config = dict(
    hidden_size=320,
    bias='all',
    init_std_o=0.007,
    lr_head=0.00576,
    warmup_steps=526,
    final_lr_fraction=0.03,
)
MLP neurons of a small language model. Each row is named by its layer, matrix (up: input weights) and neuron, and shows model dimensions 208-303. Each number is 200 + 30 x the weight over its row's rms, rounded and kept within 0 to 999.
After each neuron's rows, "fires on" lists the tokens most often at its 100 highest values on Wikipedia text that the model never trained on. A number after a token or word is its count.

L3.up996,217,242,190,225,178,222,226,174,204,197,217,216,170,230,174,233,219,196,192,188,246,209,256,145,203,236,187,175,199,152,244,188,130,221,193,207,219,173,206,211,234,189,174,235,208,169,150,203,207,206,168,199,167,214,179,179,143,174,178,194,216,245,192,100,224,190,187,198,196,156,193,161,192,176,207,228,179,249,208,145,229,224,186,220,229,205,216,183,182,202,232,216,205,234,227,194
fires on: "ing" 23, "ed" 17, "ry" 9, "s" 8, "e" 5

L3.up409,210,112,198,258,163,203,198,172,208,258,186,224,206,223,181,247,184,187,197,210,236,216,192,191,210,222,223,205,169,180,227,183,188,198,222,196,197,275,188,180,231,237,237,179,184,166,212,238,189,191,211,143,228,177,195,224,206,157,224,155,151,188,214,169,170,168,171,212,172,202,225,199,210,214,201,187,129,171,235,187,204,236,157,210,214,169,222,200,162,208,224,218,219,133,142,157
fires on: "\n" 100

L3.up1226,210,203,188,204,250,181,218,198,225,190,197,224,207,204,233,133,228,246,199,187,189,187,220,158,179,270,156,180,222,178,267,204,173,157,156,204,217,210,239,250,175,223,222,241,236,159,227,194,201,228,213,202,187,189,220,200,206,213,199,163,233,231,252,214,187,186,211,243,189,238,211,198,212,183,169,207,248,256,181,264,188,162,225,187,192,198,131,208,236,215,206,180,198,188,237,174
fires on: " /" 31, "\n" 25, ")" 19, " (" 15, " —" 4

L3.up1028,252,214,201,179,209,178,202,167,244,168,190,211,221,197,221,141,236,201,220,206,220,177,183,217,243,159,192,160,212,207,255,201,186,259,164,228,199,186,221,232,193,230,178,222,142,172,198,248,205,203,221,244,191,219,188,180,220,187,255,188,210,186,200,260,167,168,195,163,188,164,197,132,247,159,186,216,228,263,218,199,207,189,212,149,226,129,181,157,149,184,230,243,189,194,155,209
fires on: "ent" 18, " of" 13, "ated" 9, " received" 8, " and" 7, "ing" 7

L3.up664,182,223,209,199,182,233,172,149,216,172,197,210,160,216,166,262,227,224,201,175,227,217,227,203,190,210,206,196,181,234,207,220,187,189,195,194,204,182,226,218,257,202,188,175,185,206,251,273,199,212,143,164,181,180,237,145,195,206,152,186,196,202,218,280,274,188,214,231,237,174,151,179,201,189,158,163,142,170,180,133,216,219,206,190,203,203,221,164,183,220,206,189,223,213,210,236
fires on: "u" 28, "ra" 15, "e" 11, "in" 9, "ly" 5

L3.up210,238,184,180,217,170,172,221,167,200,267,162,168,207,206,146,226,212,253,221,211,166,198,210,210,177,168,229,224,183,188,196,232,222,157,228,187,202,218,198,331,149,181,194,228,205,239,230,192,218,259,217,209,168,185,201,184,267,206,184,207,224,191,228,171,197,202,179,213,152,256,162,200,180,199,169,204,266,243,182,160,170,251,188,193,155,208,213,153,212,184,219,294,200,173,170,202
fires on: "s" 15, " s" 13, "S" 11, "M" 7, "-" 7

L3.up26,230,179,141,253,181,191,251,166,174,192,218,229,254,192,179,218,222,268,191,191,174,135,193,184,194,188,149,153,167,203,211,194,182,230,227,225,246,187,160,234,240,203,197,251,167,149,199,172,201,196,198,236,179,228,166,183,148,215,224,214,232,258,214,212,167,209,213,254,210,236,178,183,220,195,178,190,252,208,205,245,163,205,176,226,213,181,201,149,197,173,218,175,230,233,186,217
fires on: "/" 16, "ric" 14, " so" 9, " called" 7, "CA" 7

L3.up305,203,167,247,237,187,207,241,172,184,208,227,221,166,213,190,229,239,265,170,257,231,195,194,248,169,169,202,180,171,194,197,176,209,203,216,222,233,205,194,232,200,147,245,209,160,168,152,221,170,219,100,213,197,160,235,176,187,209,227,187,224,189,183,212,190,188,242,235,176,180,203,183,196,137,189,168,204,204,200,100,262,210,189,187,188,184,217,174,172,187,164,203,183,160,191,194
fires on: "m" 40, "ip" 9, "or" 9, "ad" 8, "t" 8, "n" 6

L3.up1203,242,163,179,189,185,202,259,185,204,149,216,231,185,205,228,172,229,165,187,238,233,177,202,202,211,247,184,214,230,199,233,193,196,195,184,196,238,226,188,213,198,215,213,185,180,203,247,138,196,249,201,210,194,192,239,216,153,226,145,183,186,196,216,217,298,196,224,205,229,207,187,163,231,222,196,186,242,213,212,137,202,247,213,201,184,150,181,203,188,189,175,178,205,161,200,216
fires on: " one" 21, " first" 16, " part" 9, " each" 5, " left" 4, " right" 4

L3.up1232,222,230,213,171,235,228,200,212,163,212,209,233,258,313,166,191,221,187,225,185,174,253,226,134,163,295,197,186,229,236,177,226,200,201,168,238,224,168,176,210,220,202,163,204,210,205,210,150,217,171,185,248,224,214,186,224,200,226,218,194,212,167,161,221,170,193,223,160,155,194,279,213,220,177,240,232,240,207,193,238,214,144,228,209,271,185,171,225,175,224,164,239,203,162,222,157
fires on: " d" 55, " on" 22, " cl" 6, " trans" 5, " open" 5

L3.up1076,218,212,229,250,187,182,186,139,199,210,214,149,216,213,156,165,253,148,225,188,157,205,202,229,179,170,183,190,207,193,226,194,176,224,264,234,179,186,188,203,160,179,208,232,178,171,142,164,206,201,205,208,234,217,259,157,203,217,214,124,184,224,209,206,184,142,206,259,210,224,205,177,199,194,187,184,218,251,182,207,205,160,211,191,239,197,232,170,149,190,228,258,202,187,200,221
fires on: "ric" 18, "ic" 14, "or" 13, "ew" 6, " Alex" 5, " Jo" 4

L3.up137,208,194,274,210,161,227,228,190,183,212,209,247,221,254,234,188,180,156,237,209,214,159,188,217,209,188,210,207,168,242,292,216,182,200,222,252,226,190,171,173,214,227,223,198,215,168,227,162,193,261,185,204,204,191,229,199,167,214,219,183,180,221,216,195,203,185,204,237,190,214,227,197,215,230,236,167,190,196,194,197,187,269,195,261,201,164,205,184,167,199,204,217,246,143,125,239
fires on: "\n" 51, "." 49

L3.up877,200,178,206,195,168,208,230,211,227,220,219,190,206,238,215,156,201,216,244,186,200,203,182,213,219,214,185,199,207,197,206,188,213,213,205,211,226,209,197,176,221,224,181,180,167,158,159,187,254,208,173,205,200,188,193,162,188,174,234,179,156,215,178,230,253,171,162,213,217,175,233,211,197,147,131,245,174,185,215,247,183,198,218,195,201,186,154,182,130,181,176,180,201,150,184,176
fires on: " of" 47, "or" 15, "ated" 9, "end" 4, "ored" 4

L3.up1136,235,165,246,281,230,95,268,212,241,183,214,194,163,205,207,201,205,184,246,194,205,172,216,247,164,184,193,220,190,214,193,193,191,227,187,200,230,206,209,180,238,217,213,182,228,192,239,130,198,234,206,197,181,215,251,166,169,198,261,148,176,223,250,178,223,169,184,151,195,219,205,182,206,178,237,200,229,157,219,255,225,157,225,207,202,153,235,211,195,185,251,186,190,187,195,195
fires on: "." 32, "qu" 12, "et" 7, "isc" 5, "ear" 4, "erm" 4

L3.up654,286,243,185,184,149,189,158,155,223,213,261,157,211,212,189,171,294,252,200,180,190,164,172,170,226,243,205,229,233,162,194,214,213,176,132,154,229,244,104,180,226,205,202,218,214,236,216,222,246,236,225,200,203,159,143,270,242,131,241,196,210,163,210,149,214,199,158,173,183,180,137,191,217,194,268,181,187,168,177,179,220,227,160,229,202,204,203,138,209,211,165,230,194,208,182,205
fires on: " r" 27, " v" 20, "i" 6, "ro" 6, "l" 6

L3.up978,231,201,201,248,213,246,209,172,211,152,223,141,197,179,217,181,250,176,192,186,185,202,254,190,164,150,148,203,163,179,228,185,191,215,158,198,222,198,243,174,196,203,226,173,175,193,124,236,209,190,189,194,143,182,213,206,250,161,161,140,221,176,205,184,242,185,187,202,222,236,235,161,225,128,182,232,174,180,194,201,243,155,197,254,238,195,178,172,227,208,165,265,191,146,190,161
fires on: "u" 17, "ri" 12, "n" 8, "im" 7, "ated" 6, "ar" 6

L3.up175,225,177,219,239,200,180,203,254,232,216,186,237,149,228,233,220,195,229,231,194,179,250,159,217,218,247,226,189,187,123,132,210,178,218,244,183,244,155,186,235,210,187,190,198,196,223,196,181,211,230,129,210,206,218,167,162,214,217,170,195,189,217,289,181,162,194,211,216,170,189,210,201,197,170,207,174,179,141,225,178,246,196,191,188,182,192,188,106,191,177,202,146,257,221,216,251
fires on: "ol" 19, "ur" 13, "ast" 8, "ou" 8, "et" 8, "re" 7

L3.up976,242,188,224,182,172,156,229,144,204,233,189,144,229,161,191,176,244,196,235,217,139,254,192,216,222,219,219,194,166,234,251,203,186,246,173,156,222,202,189,225,211,193,154,247,211,183,245,226,167,236,228,234,222,204,213,187,171,230,213,165,181,178,260,237,148,245,185,184,176,214,192,139,180,182,184,176,193,258,168,191,187,238,173,231,241,189,176,192,223,190,300,191,216,200,187,182
fires on: "s" 55, "," 12, "sp" 4

L3.up1242,291,149,174,247,184,221,202,187,179,136,213,220,219,198,192,186,202,173,157,196,227,153,224,212,208,202,218,197,207,199,178,241,160,144,205,197,177,201,224,232,164,240,211,219,210,215,161,150,216,183,203,216,253,197,190,202,229,240,222,230,201,178,249,217,231,174,266,201,174,215,208,251,295,200,213,247,212,189,204,268,175,233,183,200,248,198,221,211,214,223,160,198,193,165,206,201
fires on: "il" 13, "ric" 11, " friend" 11, "ond" 6, "ran" 5, "eral" 4

L3.up167,183,207,265,169,174,188,248,242,203,185,239,204,200,234,203,238,189,185,200,150,214,237,212,231,64,216,195,193,171,169,234,231,195,214,201,182,189,201,245,233,232,154,173,190,147,224,258,215,188,230,210,177,181,227,187,256,217,233,205,198,222,184,201,255,273,193,243,152,248,210,212,215,164,169,181,206,177,199,231,156,206,194,228,178,186,189,203,219,187,212,218,198,247,205,208,155
fires on: " a" 75, " \"" 23

L3.up108,221,199,247,195,197,249,231,199,217,172,208,215,224,265,231,172,250,202,206,209,210,182,169,161,176,201,177,195,192,161,235,183,206,187,204,224,211,168,232,190,215,212,221,221,172,165,167,240,223,203,188,170,185,212,177,168,213,209,226,219,197,211,170,129,192,213,163,209,159,210,205,210,243,193,215,229,209,196,189,256,224,225,175,186,241,158,180,204,181,186,193,157,191,196,193,158
fires on: "ing" 34, "ed" 13, "ating" 5, "ep" 5, " stand" 4, "om" 4

L3.up226,238,155,177,217,153,182,228,153,182,173,197,244,264,198,191,203,227,234,196,174,157,197,215,218,162,193,167,161,152,204,176,184,182,185,190,199,194,183,200,218,179,176,216,223,184,241,243,197,191,191,187,189,145,227,219,246,188,182,167,222,212,182,225,227,280,209,229,189,225,189,189,226,227,187,153,226,227,239,253,151,202,206,210,202,162,227,218,172,215,218,206,245,203,188,207,234
fires on: "ur" 17, "u" 13, "qu" 9, "e" 8, "ant" 8, "amil" 8

L3.up451,245,232,218,186,175,248,209,189,170,171,289,191,211,200,157,238,147,236,174,241,246,256,206,202,134,231,212,227,195,176,181,186,193,188,219,141,227,178,207,204,216,240,146,214,166,164,256,190,218,240,215,160,176,204,183,235,233,249,240,175,224,189,184,273,203,158,240,168,199,217,207,195,194,132,205,197,146,178,210,213,201,198,181,161,182,191,187,150,129,185,226,200,188,201,187,193
fires on: " a" 25, " an" 9, "ir" 5, " equ" 5, " b" 5, " or" 5

L3.up307,159,163,195,229,222,134,203,158,216,258,203,176,182,203,244,184,220,221,263,209,222,184,263,192,195,233,233,187,188,201,258,194,193,225,186,187,189,217,225,208,126,199,230,191,207,123,214,201,217,172,200,185,182,120,204,173,186,181,195,181,225,185,220,216,249,183,224,197,198,207,171,223,180,131,182,202,205,218,267,210,199,184,173,199,205,194,200,268,215,245,234,229,229,158,160,256
fires on: " he" 23, ")" 22, " (" 14, "en" 9, " We" 6, "°" 5

L3.up48,200,261,199,185,154,180,226,236,196,154,269,197,195,188,192,236,195,229,214,203,168,202,225,213,197,253,177,197,182,203,214,217,222,184,189,187,197,190,204,232,219,194,183,188,242,231,247,212,200,208,217,215,192,162,181,191,173,190,192,167,143,161,179,259,210,150,205,225,201,192,163,219,226,187,213,148,180,181,276,196,201,151,210,200,162,126,120,227,171,214,217,181,184,126,219,145
fires on: "==" 74, " ==" 26

L3.up1243,210,214,227,246,133,196,255,183,154,192,244,163,185,204,125,205,184,163,206,182,244,246,216,181,182,205,213,210,178,191,191,181,191,237,191,173,234,193,251,206,203,201,200,190,164,180,193,198,263,244,171,188,158,203,203,174,243,227,186,203,271,179,172,135,157,168,164,190,196,187,269,189,203,227,185,206,211,136,210,173,179,217,190,139,256,193,136,176,140,201,245,211,217,208,184,166
fires on: " was" 50, "c" 9, "\n" 9, " been" 8, "ec" 5

L3.up52,200,217,223,180,233,198,201,199,183,206,181,220,263,213,160,264,218,192,182,169,196,232,264,144,192,229,215,176,207,167,243,253,174,206,231,164,194,176,259,278,204,212,151,221,202,236,216,182,236,199,236,181,162,183,217,198,178,224,134,177,212,225,203,233,158,208,218,177,180,196,165,213,205,200,233,176,235,225,207,199,222,155,187,147,162,163,186,238,184,229,207,185,200,204,198,161
fires on: "==" 37, "===" 31, " ==" 16, " ===" 11, " ====" 5

L3.up534,179,224,209,194,188,152,205,212,198,191,255,211,238,237,170,261,210,201,268,185,200,240,230,225,128,173,161,204,225,241,243,200,231,169,214,213,210,172,174,164,151,189,185,234,175,214,239,149,200,180,243,197,207,220,204,186,209,204,162,171,169,206,175,186,194,198,206,210,192,287,181,201,198,159,196,207,235,166,163,186,201,138,226,192,179,160,155,254,233,188,214,205,207,216,192,150
fires on: " on" 19, " d" 15, " due" 11, "===" 10, " to" 5, " ===" 5